config.yaml
n_kv_head: 10
d_mlp: 832
activation: "swiglu"
norm_eps: 1e-06
rope_base: 10000.0
tie_embeddings: false
init_std_down: 0.0
lr: 0.00122
beta1: 0.9
warmup_steps: 241
schedule: "wsd"
final_lr_fraction: 0.05
doc_mask: true
z_loss: 1e-05
MLP neurons of a small language model. Each row is named by its layer, matrix (gate and up: input weights; down: output weights) and neuron, and shows model dimensions 16-271. Each number is 500 + 25 x the weight over its row's rms, rounded and kept within 0 to 999. Numbers have three digits each. A neuron's up and down rows have the sign that makes its largest values positive.
After each neuron's rows, "fires after" lists the tokens most often just before its 100 highest values on Wikipedia text that the model never trained on.

L4.gate306:511452504496557504526483484498490502511497462479484453512528494481503498503454524478487502524504486543494514471468509497522525500532444504518543497520525501469507464493482512493468518461494488501476477492505464492448514520470528528506511507499474483503471544524525471502488485500525524497466530540495503446518510509530555495517486478480515506461518458484479548485510527500478489482515490498508498494487473475518494554538498492510480491543538490520457525489489543475513492504506480487472499472507468490518510493454517478469535521474480509477514537562469484490499493480542529548485554518505501506520529497541484509493495526478491544493488514500489508496439534531526486551497478490491495490532477519476548467486453459490478446503491523474463447495482551521516523500492468
L4.up306:451465485519497469482527508480474505499519503480556516537541475542475510467475486452490505470507493489476479465485533531445505479527507521508528470492534532497506496496469507487496525514455507493511513505501463517497554520475508494475486509523463522532522488523519516459504464503531489478478506514493492496465529564495524445506488519440476505487518464487490479478489497530501470504488501519496524492467496538491483487462515468525550463516423470536458474507494495534504478465492523513464534512490508525532500447521509524461540501520476494487528481547473456529478496497490479479455476549505522507489510518495506493491499480519533527512539513474483489488537488499523496547465525455509460482510532531499479498495466460459503514528517471499492515485447537475484505533494472
L4.down306:490503501467537531490491485521483512498504503467521510486506444494487515497502483508515509515511500501482512501471499541501503523510509539493502534507476503523518467496466486495471525496484498475484519506400492486486508501486483512501516550487517492505496552510564520467536447493493505522475485524527507476470464522479469493515480496478499503510482499512491503503492535505486513486486530493517488529468541489541480476508530535522557494505538468525482505556488504479507545506489542514507495497480536511502449522481509510547530512474494473460499472495517427477514475484462504474540520538496468468501493541519548510491513467478404498546517481500516525525481555488508503506490507545500464509549463516463514512505494526562496509486503546459542539508478499504511544474491486
fires after: " c", " com", " (", " P", " p", " med"

L2.gate776:474520464520538535493503516500512540473545526510467469479525472490486491516499487452483506518476510466512444498491506494531473502515508477482494501483520522518436500485490488481504479446479495485494537542482525510496500493486478475468495469514534469487548504524472501443497506482523489527468488477512501474521491480496466519523527502494499490508491495526488516528542496512519503494519511534473504492507479476500484487458540523461505508533536463515467522475519505540479482520523507542527511506479469538523481488472497467466472432471528533487493523485459491477514538533512536539479536499541473458482516490527525494482516513484526544502531514502516486494446486496517498514500475497512527520550506513502524557495532498477500514557514524469533482521483514503540468479518537
L2.up776:499502517502510513472507524508469489471511512521493512503555522558488512456481483487499482507475478477463481507462491510510527487491568447533515514515446511513459490464515474448477529493494491484526528479517477512490490495493481458483545522518473515453541549508495502485524517484471504500528497489462485526479476501492445565455506512505514484525516503513515532489491527469524514467532506469500474509510515503539521482510496521501488496498495479508507520480508454511523507494518530553503535531486508525457447528507518485516492500534536536505486506514451503502468501493483495555517516518504485420481502488478498522452511444498517477551502526530519470476493480460493468461453509508501512502480525501480485501505547563516543490510518548510506497534496501501516481499475515
L2.down776:493522518521502520491488517531512514533525483539498499525529522547503479492496509473490436499488490502480514512507452514518487468456501502544519517492513502517517487493483518497510510521504474504525491501478471494488531514503514497529512525489519518500516514530524521516541487513494505474544474471485489502449483537521477558491468504505529487505486520506529528455481471474503504493526547494528462486477508460530546500543436502488483539458467500483476511516468479509517539487496473491469550510500540511480476531529522511519493527527479467479513520474500498535506502468492508494487500497471524489524461488530546492475499435507474509538499541539456507529518441492495496509481471529475512516418536513519505482502511549487520479460494495510514539477527484474536523516454475
fires after: ".", ",", "33", "12"

L2.gate670:472525464468518512459466461538483548522505503510503567490494528507476556490525474525531538507482485525503489489508498478460498535524513547510501450501492461483506489504480481491518513492485526464535519568501519466495542530519480526445514486484512511495527472486508512503514522483497508472476496543542540441549492480500499504522543494556517485513530479447481508511504493461491489495509463448511508460530553551507480532522462494530515485538531507525510508501487551504514526525513463477512497460525516537503481520492533477501483483528514476520496487434520523532495507535511526468481464477517525507494535501482517524477543509465537514492499512499539501497517469525478494479505465527483508515503509508532511501512548528501495505482488568461494451536496514480505473488470521
L2.up670:487485459457531502485523506483489527508540507521532527499491499485465494546522485495530494501532421523481505471457498491496505528512504485524469491499503511475508449469505483503512539497487528497510493520514505425469551478533539548505531542518520473481475494472514521496472509548504534479518468502549474444517465503528464547534518488497518457505530505458507549504491501479511507532537510494430504496538535495488496518509456519511512472507486542482526475501459522488541471549531534517501518496457507512521473518503498448507492456481532508497469537489486492516462478489518479493465446490526516507488493493453495535484492498449530548486501470498499463463493497495502489481530483516484504529507543525495505490507509518529488542514505540510497501486550538519488471540527499
L2.down670:490471476520504520490479523519494500498525492517478499499530519495517538544487495515517453497492491524502469508458535465537506497497511480500472454541534549472476513476516474496497519527478516517530506497473530508457527498456565515535461508499515531468478487479499519469476518527508529516474516447560493479508507514532501489498522489493467470486521534475498488482491459494466541545518500501459526503544500477540511492464513511518493475476524499484500500452468503456502493534505501457496548512505474530476513515470472481513496440520503493501460510491532517555478520513514516503456530507545506512510504510477498458523490525444531520538512481499526482499520548531486538482545511491498543549503465487491544525574518500508490515493485547505507495513496512492515552501459499
fires after: " the", " to", " for", " of", " in"

L4.gate524:499505485464535511503492464498464511529481480507499480495483468506469511516508515498477492544520465525513497461503487455509519534468505482529513516534493508484500509501489474492513507454548481525523500548488508526507495476504485509459528478472519526498507566476506496470458494471507557480551481491507508497469458484546473492467472485455544533511545503477493509502500511519499514486484502535477560440507527509515489523501508491471479511515441478489506465479537515507488516501462472489490502473505537498452506469485501544499512500540518554495504457491470492485490497501537482517488503486517481459506460473462564456501506473521511547477543452496522494508514434461481488515476518487481464481507500456510460524534498516488538521471527503520508478514508548513476537501496488
L4.up524:506512515475525510497459530474519473476459484484506510463514521494500450482507482469472507445501531496495510514449470451453483514504538478513541496476520461515529508485519529473527498476505486515486539520530537493508504490480502516519493497496455493517482508495542468520507522497463524480486527504536535504489463493518492489485527496519500517456488516494498520482572502562478516513491466476492525481492523494466495527569507508485515527490490469550482505511482484500479500499478503496477525508514517493464489446522506487489479485504493446549522534557492512507478512515520503510484504557519523507472497492490562521497509519524519474463496503489482532492488568462493493514513496506529494454543503489541513475519468512484492489534481551521523492474507478481465502526552538
L4.down524:448494477498569502465509496528525456477488503496504525489504479493521522481517473470478440477546489483488533489488470455487518478550512482489490512483525513534503494521480501473458470458516541508494508484529445509499486515499508435518482481531487487498516465500471512466519450487523518469506523505493561541509564499494523501475532572467473495520497509501506472504436480494553480499524565502511490495494501518479522466520540486475478535457457533472506479505442534531517525497527512469473499496480500454485519492476495521488494497526494528434509503505510476510518460488531510474497475485532494525497447527541496547503465515533497524490499468503511496503514483472513483510474506519502512475515478485463453493511481515495509513497477514469496492517504514515517545512513492
fires after: " d", " D", "g", " O", " l", " r"

L2.gate284:464509456495500467522464457449526523522484482539503471505504475509502541464504485483480474510507507487496529495476516525539493546453471526454479488538495510455483500508540512526493498457493501512473450501508548513492516479482542477499510476530543512446449466548501506490448462516501566447502506467500512502524519515467504504450518499488491439519478479548485446484510477509471497529522480505534466497525484527475527560502476461505513485505467479502531493498496530552510522473540513487547504496500489516524500444524508482468519501508510497505488495495505467531498471464496463515479467537492524513502492512454513483482503476491525490491505505484537526509520482509522516499497497501507544529504486514497466476504514537504501504519515498470470482487489543487474483450520460
L2.up284:473510519487481492498493521470491499485502491496537548457487500510452524507572538478495471516531524499528500487494473453474505496484500504517491485505527473503467504488513509532494537491502452465475537502466498450532462495523483518510516478472507454472520499532443550530536510510486495553485522472479498500504503523516456509497504495515529472439499496453469501516522533485515544483524478492483494513518514531484514520527493474457484461494520495511478500493479488447508515538500499460495450506486507477524485533528467514503514475534503550539485491508487520551503502479493463526493474439470510477515501465470483525467533525480503522468544544507544460526485560516440538494533521507490530497454479481468526456496524499493488503494524537507494494485532512489543478515501513
L2.down284:485458513488484544549489497507483508458518504538482474529503522487505460499484520494521566509452491526504477521480523461517546508489472504517512511508497518507544526479431537511506500508531506522505502487539495480497455521502510509507501499505516540449496473495548480524470548543480496485445510552500498509497452504511478516542488461500508515487494494462445508481485510540470487519467520531474472470457525533522473500495478544473479486561499516456530511507481538485475524536506465485500517541448499495489506479473510495544490462491516525553500480515473515500500492461507480483509455501492525527490500531527520487529518492532469469491473495459513469488512518516503462503463490525480505509503475450522508534555456500487511508475489520508487477501492497493497560511485505
fires after: "20", "19"

L2.gate554:522474510503522512516507514468501502513521451528539495464501474508520463472539546522488496512516468472515477488469490467523489511492481464515487502461508563489464484472497510516490481496495473522522487464483463506498486495534512523513467509439485462498518529495481499493533458462500489513519464509485508481505518500491517514503457502499549493502569502471530506505503507466519530516474515504523494500508515487473530563524512512525475495468504485507477504493559485452499493507505540484491498471534535490494473485472494439550506469512504481526523461505522480483479498507560504466488515474483529464498538499495544505455518487537480514539503567522508528504497526516443486489483467534491507515473493499495507494520502499471488527455486529501453503517522536512500498525509476
L2.up554:500477466515489524478522511506489498526507529523506490484503475515529512518486522497461498486534495487509499526497486507526495500515457532469526547484509514496517491505530523457489492540533548485464488491519505512479483484501479504513448481453490495512486523526516486504499513509480472480486486485497530490533465494497521486519465534496514514494523511513482504473465518480541499500450463497454525507522481503471488472495466507445506508509551482505503503538525514572486517503441521510516474474505501512534546529486480488489483492470503490555528481455521485507530530492547491507532506528501491509523529485494487498514496476475503510539541466519474493491445516482552500517492508513513514485532445476493549512527488506488540540534468480484500512475489523518488510493545477
L2.down554:475471502499534488480470533481462447512476473490506502520528469513510472494510542500512499498514462506497465450473492503476515458520457515476510502500504490479470516484480527552451481426553489520448501462478463517501507537482523507533493489532492476511486540500505477457513448481484529468508503508511498502526503455481494500455524551504476479506521472498496534526493458538499553537506490495498496460481501496456507546472490503463486467432521496494479483462492514507504493534495521488478507485547441535497517464522526465514471504527511524452488483530478466530499462564495479533488499527487493470540493506480521537492476480516475494496500495526476486463489508494484487523517489488496503475503523544496529478471482508477533514498499520492483505487459530506458504464553466
fires after: "19", "18", ".", "20", " w"

L2.gate538:429529472476504472483489504494541488504468509455545479522515509503507498528511478487504502432491461459497457493477492476519469522498482464515505463505478492507517515551459560532498531528489510487455532532539512514484482535509544530454512504505492528571525471497510523485517554517528506522504465525511539462518516498533521488520535501510538521522514519449500511512523491517500475427469488549506532518478490506499491513498488500499551491541496493484535479489503470495493493510547530512514524505536503531491550540455503485485555477472488506484491481485519532502479503498516512525480481501467481487511480498489495477470558488505493519544487519518543489490477527497521491490461501550489490537505511482539478528538533520497505454503487503467467512494528528487495470504462529
L2.up538:512481515505465484506519536495491491482473481484487509527544534566543485485480549492487485528489486502499494525508482461510500447503473518479488523534510510562532521496497539493462515501512475520502530530523509503534482472517463511516498510474466500476516507515516463512488523530506480461500480508438513487514462487512475537476467513518469484489508536477444446521501447503492496462408505469473490523458513544453536502481477480502496496513497488502512534490532479535471465529465492512497499471474527507553531511481447506497510516531470540496489490489500460468485505513512482537518501501498540485501500478528515515522490492494481501494470515515497505485488478496556480530505491483477453482485481517496505504540504499510515492470479485502449520537491476511521491493551540
L2.down538:535523505457556483487448526488550480474500473510486495481532497536504522509477504506466413546511480550493479476479461486482518440498451517511479484502491481517550509447449528510457498534508501509505525492501494512487488522478495514505502515514487494526505465442511477476493520506489451503488499498499496518517490487510522533460483502561509516528528493519532525485500467485547512491514526533506512522486526496527494568534515496485498528472539473562499490448470478515508526471475502503517480487547502504509494482522467526515482512513481544545502512479483499501482507518509477501512479470481499473544496491554471529512497470480500481528464532513492486503492500489468515534475493525493517463475500512529498515455534542475513498502485522493504496509534480478516477471521484
fires after: ",", ".", " "

L2.gate273:524533494516497504476466507448454480498505492465504484481512422534456493450526480478554495479496501517536481488494470506525506491490484476490474517475503519502506482468497459502479523468471490481437493506474456550517529496545478517550540474499496498490499469514468501511520473520467504481507505522511486468501521550412501484473487496485560492466516526488491474513466497450481511544488514488510485535494505507478519461523494549517507519497484465502534509517514503468509539479484525509472546487506489479526487488461488450493540494499455516497492478515485426529490463489479486551461467509520502542497517508521511523508498491521503498471504542526525520514482531495484514479521470556510545502486500511503507523508543472516531511518509489502472487469466502544486523478494496
L2.up273:496468468457528442531459477480477491499500522511496493493541486450486492518481496463547508519536547473497482493451487500492458468469526472508522479478473495495520502538524476527482502470458490517481439492516502542523575518486500453492519513496481485524464543524505543500498479539509491500519510490518484524488517535501517469465478525533490464543554509493529502520459473479498524508530478456500529527532486489424486479518494492502502492480487535462532523506518451494541478490487500477464476522481488523481469533475457517526497480500491483531497466503480472465502490510486494534458492507532490463490501514515514517510462524456527512495489509504532533477480500503493545520511465538473474507501479479446478466483480441512518514507544511474517498471515488514499499482511478
L2.down273:494478542509483491486516521558540493514476450535495506530500474491461490566548476476492480481500510516515500512540510477529464509515479507564498516499501528518533496465454566484512499505491525540488541511514530467493490479491484494505472515476485520503483466499548489456475527471490505487513510507521523506544506487566468487453514500472435531521486466520474527498506519515512531496461498498512519497461508440517495508521526506470490475524506518493511492497465479512485512497529514501513489531471583513482517467535477543489488502502519491490502547499523465530530537553538521492536479519510483518477499486494515491476497528536515463510517500490490498495552527518474495473483519462516520427532530541546472515526464501515478544496420496490504488508499489506478519506477508
fires after: " ", "19", "20", "ark"

L2.gate18:440447474453497522493495491514482488505470517511471521457481453495515482495532464550516498486514532508509466441455514503488487487550507531466477434516515436475485551525496498526498470461460514491481488497503507518503515467476536503490484476457502523521500516518533491483484499515546489506505445468550512501499504539471504479497550513454519492510517516511520507462502500477509496481497516485489515519567521506462520488508500502496470481493539559481491483518469497520503498494526505524490463532534513531480467487503516478497527523509502484466499532471517524486498492494548434508524494532493524533536499487493447532525530520488510504536529534492518479495511496466514508450518480478489518518506520533499516545471501473501518463540547483504461499494484511545513451472505501
L2.up18:480544486513543497475496492479531529452473488520542532472525530528477529486483489422485481505459547443508512480473489505530479485501514469468469526533510491513506493524558490497506534503467510524511516536474515459472484506504485523489493461479535508510498520504521521487547489484500514465525521490452518494550469490478504518495500508464516492546533469472520526514488553503504514505508518509500490499494516519502495510498488540514479463519466476523497493469501493543513517505488492533531531493445501523521481502504488462452493471520504487478477519511491447493472461519516514472529481526480476486489494494490552510502534501446481511502518518503455543498508509455493472507485464477496452530517485540435491533473520509441548464481489507486527470490503518478466504475482455
L2.down18:495465487475514472504454515510467504504453480507481519488505503502505490528511494508549441490490552512543492479478519529479555461507485520499481433517498507486470475509471531567443496515489531497531482503503539475507488478480541500469522482499474477523508501482508475490481479559513461498549474483518494510525517575479485471479534488483515495506538507521508509487481503506490518483509525491513483522538480514513505501474493473525486533489533506453466487493450488497543524489503447502486465575492514498472510501470547499474462531490491533465524510476522505473510468541494497502488475509507512507531514531472449502528491462512514531512511490451529494527503449525513510465537494539497510525560528483502511487445491481511461508507521483501519491504510519493489467466508469
fires after: ",", " January", " April", " March", " "

L4.gate404:533530546474524506517507512495508515509464487500502510504526477489533527507509478502541511489473514515484477516489465434511491539516503490505528477466533473516484527533481471512481505530542498494535493544505508528488521504461453475508530484462519523491493465492476503523506498470502544485553525467534504487507477509501485504504492538488525430533507493473547486496498500471431477518507483465504511513507523557472503505438492518464509513526452521532476479497522531512531512493475458483503505498484524521524494513508495476464503511486469513517533524473525487506500479507507488510471446511515516485506501502462471517475466461493488559516477519508503515511497484501507487552520487516521481481513586443515502495478484481531523551472514500486484519531469518528500495516483516
L4.up404:437465488467489533512503503493455469501500477480482502495514520493521501475476544519485503515518510540523470519524549518500488506508508509488540485463497504515481536501503490463499525485470495485468481497547504492474470516508470515468480508463492539501482542505507501516477505493474537472501520553533515536490461551482511439502546512494477489503459476462480456472479525511509472481466488508477502521506508463467486525495484494478476481482501505509482522524516515499491544472521496518499464458510502547524474498479502518484489491484495548526540493534492538500498520500542522519459519510478451477500517479453533497531457487513530507539514478510487455473549511468501496492480507494491526475500497457492481557524504474517492517534529453519511471524524519519436510482517464
L4.down404:476520539492492496520492497478506558478513493470520486482434520536482488467494482560563489501489522530497493494514512480494545487497510518468531533503530467498523515504534505512502535488504505501513526518519541466505469472476473483495532492522502488495521554488539502485497500529477553517527498479559503535520474527523510486500499466471499535484496534489475492504530501480537532482459516526459523463531516547535479469496516497455530551490489540516547491526521444469490527463498500449514523493524531469547506491528498527503538511514522536476502483480485451479508528472506511529505469503470468489510506507471499524526530500478473491498504509493503488562523509532533507467517527494508483463469481523522499520498486535521506555489511519460495517512511516489492514510465531
fires after: " D", "le", "er", " St", " Br", " Car"

L4.gate164:481508507497506504483507477491492490502495492461533467507480485532511461533474503520516482545531521539448493499506485545507459517505471507503484459507527531533520515469477540512506529506484466493521523531498565510467463545485532479466519488479518487559468507489483498501509547514523486501468489491486498484520464443491464502504462475521501475490490532550515492487495535565515509491472489475546481488513511473476478501478490517489476501536540480471542486483520499502472481508504467511493493497492486477514489471446494457501488516502467478511521496524503504539548554520527520471526495465522530475537509484544472452518469524533511503476516494473499481476512542488481512513504433531518532488548492534497499507534472464497475495529498552526483499560478540541478503490509477
L4.up164:511479539493494501473515443481514527473515491505491503474502472504523470458506495508492485497529534503488484491475479521496496459494481486546495487535533511525492484530443499492482525539490509489523534488485543493472498506492473474501505497508471507563519502471449471508484482509539521447465498476496479490505486485488495466504493519522468523480500506513519500505513508499520502539499467512532520521540500516477471516527541534495487526515417478507507475471543495480521494482477471500469497511529468467558477503497515490516458488453476486552446514525480538528550510502495502522454534461513522460507500492560492427517496536482514507487496529490526512507495531465525529489423482508538442465499481527467505487541477498512532547494469521497495509505519512502511434494503516
L4.down164:497459516500539520493502490498509500522493473455460482494494456489477504475496531496529427502504493498475483509498473501513484471479555520524547492528505486470508453484480493515502482548509552474484519497534504513513493493508506532466488516461491499515558506515524507474430461539506496465440514503500540513510517525503534456541494495510483513525490497507529488534487510539472518496500515466460468510448520515494472519524529526458510490464463500460505487509530459501473516476498473527455485511525472464488496502523495535491416522503527544527513492474547432509493526464498494519500486510482511503496505484493520490512517475477465486490474514510463506484459476531513442506480487520550510492504485541504488484505510529496491489487523546481506489491524505466483497497446525
fires after: " p", " P", "P", " sp", " R", "p"

L2.gate92:529514505522520464465511524514467545466498483510489481537530480516486515476447466505532490544464531480510522459513481515457497469479459523461494525497504505494538467502492448522486497475514475502503475514513466497509542530486496474507517474485473482517541510509524520501476476519467511498511488505441526468527503509503527473503479525546507486467526469480467477503479484526498496469454501482462483524497507539485554513503466489538499487527527439494466517468520528496507522448441518506549468517527483513533537482531508522507513481484517532452501507507515527498496461523477479499479521526476484500463504433542482521461527480501517514477529501503517528485472509484452494477501495511494501482523478478488507556508521511500465520555521550537468538486460507531464482438510529
L2.up92:518490493475539525515505452553481513544474516510522528515492538471476448490465522484508483469449518512463507495494539527534470519519504490522490465474515483479502497464508471484525490464468492471465472464523465499554512458479508487539490520515526506514503513499503492492519519501524550484490498518488505513495489520473528507460492490474516506518543529529490503506477533504528524485531543483485501519550527472514587487515469482517462536540525464512520446454545463496494506479478472493549498512532510478525517555497484518512506477540504467461529536515494544484457528484501444486512519527473507471490489483483426534516536460475509511492508459518509467483469514521501483481498492487505465493515477514504490464483496462521503536505494524482493463526494506531489509477471503
L2.down92:520479483543511456482484491522522533517490457530500468541504553517498506490539501527486477503522503506477486502517496479495518483512527484505489487530511498465511503556503511511523496491469523491457480496517491513518576480486486513521442523523514513513477478512481503501500462534495519475464555446488504453529521479521520454480545479513490499510497482427451505506451481502502543471468522512480500494461498485512501459475528502507545477482500519507485490459518529516502499530488503484511499508462505531513500474503516514518434521461537555464463520532479440517503501495492486549499498485496480482495484474472497478494483498529479510465546498490476484462473515530530548506505525487476495485542489509477514508475482510511472534486484533523469489554530502478473515504477524
fires after: "20", ",", "19", "ic"

L2.gate217:453481449480554505495468517518493552497510517516485511483502484557505508482506450499525515493512515493517530495474529540457504503477500504523478455503490482495452499495505449522500477515455520514474476512509462500493518476488508559538498488463496529521507489459481514491514506517487530467504488469494532496501506502512524515504514503538550498455497488477528524544446480506500514534553489481457498499512522493478511527488490537561492477492492554501497485486482452502528497512488517479498519494469499513541433515479535432538542499475503506545485490509481498463521483523536511474476480443513556502536507519473496518511471522482525537504494492555506525508527497522499517508528478476462502488528483492518495516516512523503551506507523525474561466503475482540496500467510536
L2.up217:500490484477440510452525515526493488480479489484492519502538495511492482464480499494499507519483485465450484503536503424515450521539449489516475513477483467488505521522489510503482547509445521494486546468502517549532514496476513498527518514524479518488490498482491496501504482522458499470483508512515477478510526513527496471473521485445509474479466476530491514542452509492491514491568476461483543495486447500505482524521541484501523483484493526509511483525519509471492520510484516532522461433517508471525495497532461503528504512547516534459483544466520498518438513553527484520515554538469489539472508505502496515474483497535483483473493450522484453468490546497521501541501514482479514444493507515480452511500498501546511525484470525484527486496464498501510516510465461
L2.down217:516521522497485468515499498452499475515493494514477471498541470491530507497500510458439510511526535457480491491518518496501457474499554537512517501471519517530448517507525524493522481503540497503501549496501503498527542503503494480525470545464509476513495467495527489496524507532502490534520520488522462537538531482524509540472503482531492563508482488456483497497485511481474523509423514527481529534489510516527502475509430478497503479482489494498516576515500457523516521547488499496497530489506490525504488484493520499474492551492465482503511497464541515523472483545504520532518492493491485505469477488476524522483505472491498525491478511498466490501514470486472495499519512496480535476489559460476461476503505525475514498492494503511485509482464515511480477543529459
fires after: " in", " with", " In", " disc", " to"

L2.gate248:473478486503548488506525498480529455497518523492524509484482463514500482480526480518501502519500497514501474538485494488507484481459488510439531505486464487486528496513487427488511510435500479511451548492529438519511476518496530499525525497493528483478500476476455492471539527501506513485451496518507534477497528453494494540519506500503513515501508459420499563512483486494523491532501508490476520528496503488467523486493492492474521512541518502505495509457523539516525496461482491472499505478513496491489509512487482492527480496505483528499516534515455475508493504508531459527467469543504472508498494446512521504534489444486528525473565480523500460527496500487515487550520484525513547569502471476510507449498542485511531524515478526521452496484483490492513450471523505
L2.up248:479476512487557488475532506544532550496512541496532461503478489499502504501511523489489516426460465507516484534490503545522494482495436500485512504467493526495449518495493480526488501493490488511491506503479525524485537487500522511475511497514486486475467477534464521503574516559540552504485487503494553476479441525482482488474488505547476492501529454478472499504455536476507498533468499505467511474515542558462526537496505472511515512479497475493508478538530477476476494438489522515509521542501510534501485486494515504515507523536482485502487514514547481502478534509524478480516496513482489482504529467495490492480519493496518528473455474494459518512487495514525505518518510486511519478471504502464497494485483517445492497481513520477464505507510502471507487453536517
L2.down248:515519480540464490491497492488497512483497496492523514528499489478438452518488501544501507497493482494508533446500487507499484538502526522516508510548490504522505465485520516479514494474491480519484525506461471504574495536518464489511512511513516542540489476507515458520517478469485431511519535470518498490506553537472468483511553471448490464471521482489493524514526506509486524486518499513475497509512509486487499522508547494451484509487462479538510484454500561481508545545500494494509507473551458533534478504519468513485533483511490510483526513516492491512523470457488528499532466465509498502481492518451561494508434507476486485535547532478475503498494501487506513522466494435529493476506459524495490516504515505525498530466493465496511485511521450500540523515487497
fires after: "20", "10", "19", "00"

L4.gate492:488517478494493487507491509522500489462496543489500490506486497470466522479482518502517508471523511522485521508494527495511471493465471498510508491563483504525507512534495507492515485512446480483539484496509478539493496487519450517493489471460475522507511483469516478540488470485460490510445435548509526473522505527480492518508490486468527445480483506501495497568488482495507500454454533522494494534519505493514490471497515504491516502515468532506504487484501528526521509506506486510497475532519501484505457535440480494524514531498525458500494492510513500510541517557517494526448504476486472489508475497471493533513525516488523485496502468516499518533473524501490489477472502485527495545511488506522479494495485494502522512533487543428519509509513477501536559540548517
L4.up492:554486513463513508507547500550503513471447466512508507490496513525487541485491497495519508476548478482509475474461450452484491442491480507518544500527471511515507524550496516436488516474466466492463500505491518440497515505507512492510445539474532505536490530510498463541527520452450478513504478537502503473484455494452481468491510482512460530470504516512474481483534466527449526469478466503504478488489509540483512490498488502531508501514468494493516477479471561499456480550534496539469497520471504521470521512499478487519490487481452527476517524501536540538529522526496508488481513476533493499474470514490498490481476519511484508515523484477499473505509535500537525492476523480538527501510480528522497453536475532495508457497513510499491499497518491540511508498500527
L4.down492:530498539567533514501474526509550517483456465515526496500504523564554443495523486536493487508525505493517507454520467528488518531510503509511519470515498462523506506456505483507497497451508459523528493530465499522469519524478528498484478548473505479491536516520518520492531513500477545486498521503445498499512456498514516503462491417516472509465479509501522520459521503483506502510492477488499490487510525485489494489499510510482508544480508486485525501461464506492519481509500486528528490536499490567454518524520480490551464525488516505492496503523482507493517544507504494497517473482471516489521513477459441496494516474532538472496493526477517501488498476533519471477501520507528498536505478500514527491482448512533472508479534477550504532486536507496505532488493476
fires after: " f", " S", " F", " V", " ", " Sh"

L4.gate414:479505525452502535480530536476500540446533471519484470509506507511495511488515461527527494492491502503468528499480509494461500512489497515508492470485467531478482530483479536490484489515562503510495506537497494471481517539524472481524519481485459474504501505489504515475477529526509516505482505535548493469514507485464462508498478485534491512523505531496537508533539473519470455504458504488504494510521453537521503507444549486489464527532500469537478495516565522481531526474474479509525469495481513476440495478494474476503484477495499499542565487545482528462475513501507504477509537479515493517517447498507558475527529493463464520465481519529505506511526496500493460446543539499504511466482483494464502508531500489487520494511488523544455485534523510522526462522526508
L4.up414:505522514469509496492526520475548496435511478504537496499490464513465489476482508484510516484525526485447504517509478466521511522483479494506527484521444501522510509462478480526510484501531508488470529516535469550500489505522459535546493484507500507519449543492502509521493519561497508510500457498524516493468462499469475528445524525486513497492557543524542472508526510450461531517504478474501479486490512505535469482487538480489480475489482502472500499528544478521477506518508522528499480483507486515537562470542498464499507498498502451486517522469485526478449505489464462502483490554484480488512523501519556526457515442494527507491507519458494486476510499506488477448549530503512466514500488488532494459541549512473488487504491472494533471518512478529464527550497486
L4.down414:447500528491514518504528487517498499528499500521504543521469467511480501511473519463480451460521493524479508532486520487520452477468490519500476478500488493465513474470496439511509541485509563503519504507457499520510529487492504484536504513485467486494492479528516516551480484489535467531489516449505493480521505495477493526495485531461518462514475462522525475530493495517477478486513478460474559514480489531507478494514484543516477522498521500471470508436474497494465518498475514546494545517482512514549510504516493513494520519494543519494483521541490509498562505405493506509501513518470493472504502517525531506483524475489490452518459500493466550501520483496460454475523523507484465529525497525490503529492487540506487480517443495516479495512522521533514485479506512
fires after: " D", " L", " d", "%"

L2.gate304:504504472487479510558490481461495488530517477476549517500494458532481464477518514510490479501495511431459499517522491475462491477521500440494493483506501479558495464476453516495459496489483484470505509514457481503520494479531457499482485539467510508504516520482508487493507530497493489515502449478498519499519526472506524493479510542525514497497518509468462496529537478524546480477506492491507541505461500446494502522507499506512498528467503493504438513492512509551485490516514525562507502500521476476462502558477492470502489535466510526553491523490521480505515497510502491492517490524469494468460498477539496457499512465514476531548537500490529533475527463505470454482503517509503547474453502506497465541509526488471514468461512440508527512478462453494563457499500502
L2.up304:473507493458488494514472527507497546471469487531473500484520522521498505477502464480497511474498470471468460504475496508480503487541543487539510493540448482504524470510506498498510522573500540517507516521500487502546491526493525520496497505481475527535511471495513478522497483555509504484572511512509494482500438495428539474514522499488524501531497497518477469524523494523483510495497489530526504503440523509527499493498503513498479498485488509466476468455465501490516489530525464486532540512530507487523518483471474526546516446505507499483498539522518502470477521553509513493503492495489495499519528493510447520476504479445515494540466541496532524534532524512537474463473502493491481494517499543502516521516538475486525489482491495476494493528495464497486492508473491
L2.down304:479515491458456516547432494484499480464525504519472495524496552539513467546488484498523480511528493478460470514500536513468475505531507510501499516535506523497517460509527542508509505520538563463519512516510510501517500493462501519512528507495460502501546507490495521506537492518460466532524478533472507490482476456505502492522501545509508499536498531525508503522495483480482488495502488490529475540486520528503491524467472507483497563468443556510504478459473498459531516500475493532464527500505479501498536537525455545551527518513490450509486535503483479492482529521545484499486502508519498479480527497502480508558495518444483518515518545504519475520512500491543490458488455496468510496530464489479493481509513492480513486475494543496496507541488483494546465504498501
fires after: ",", ":", " V"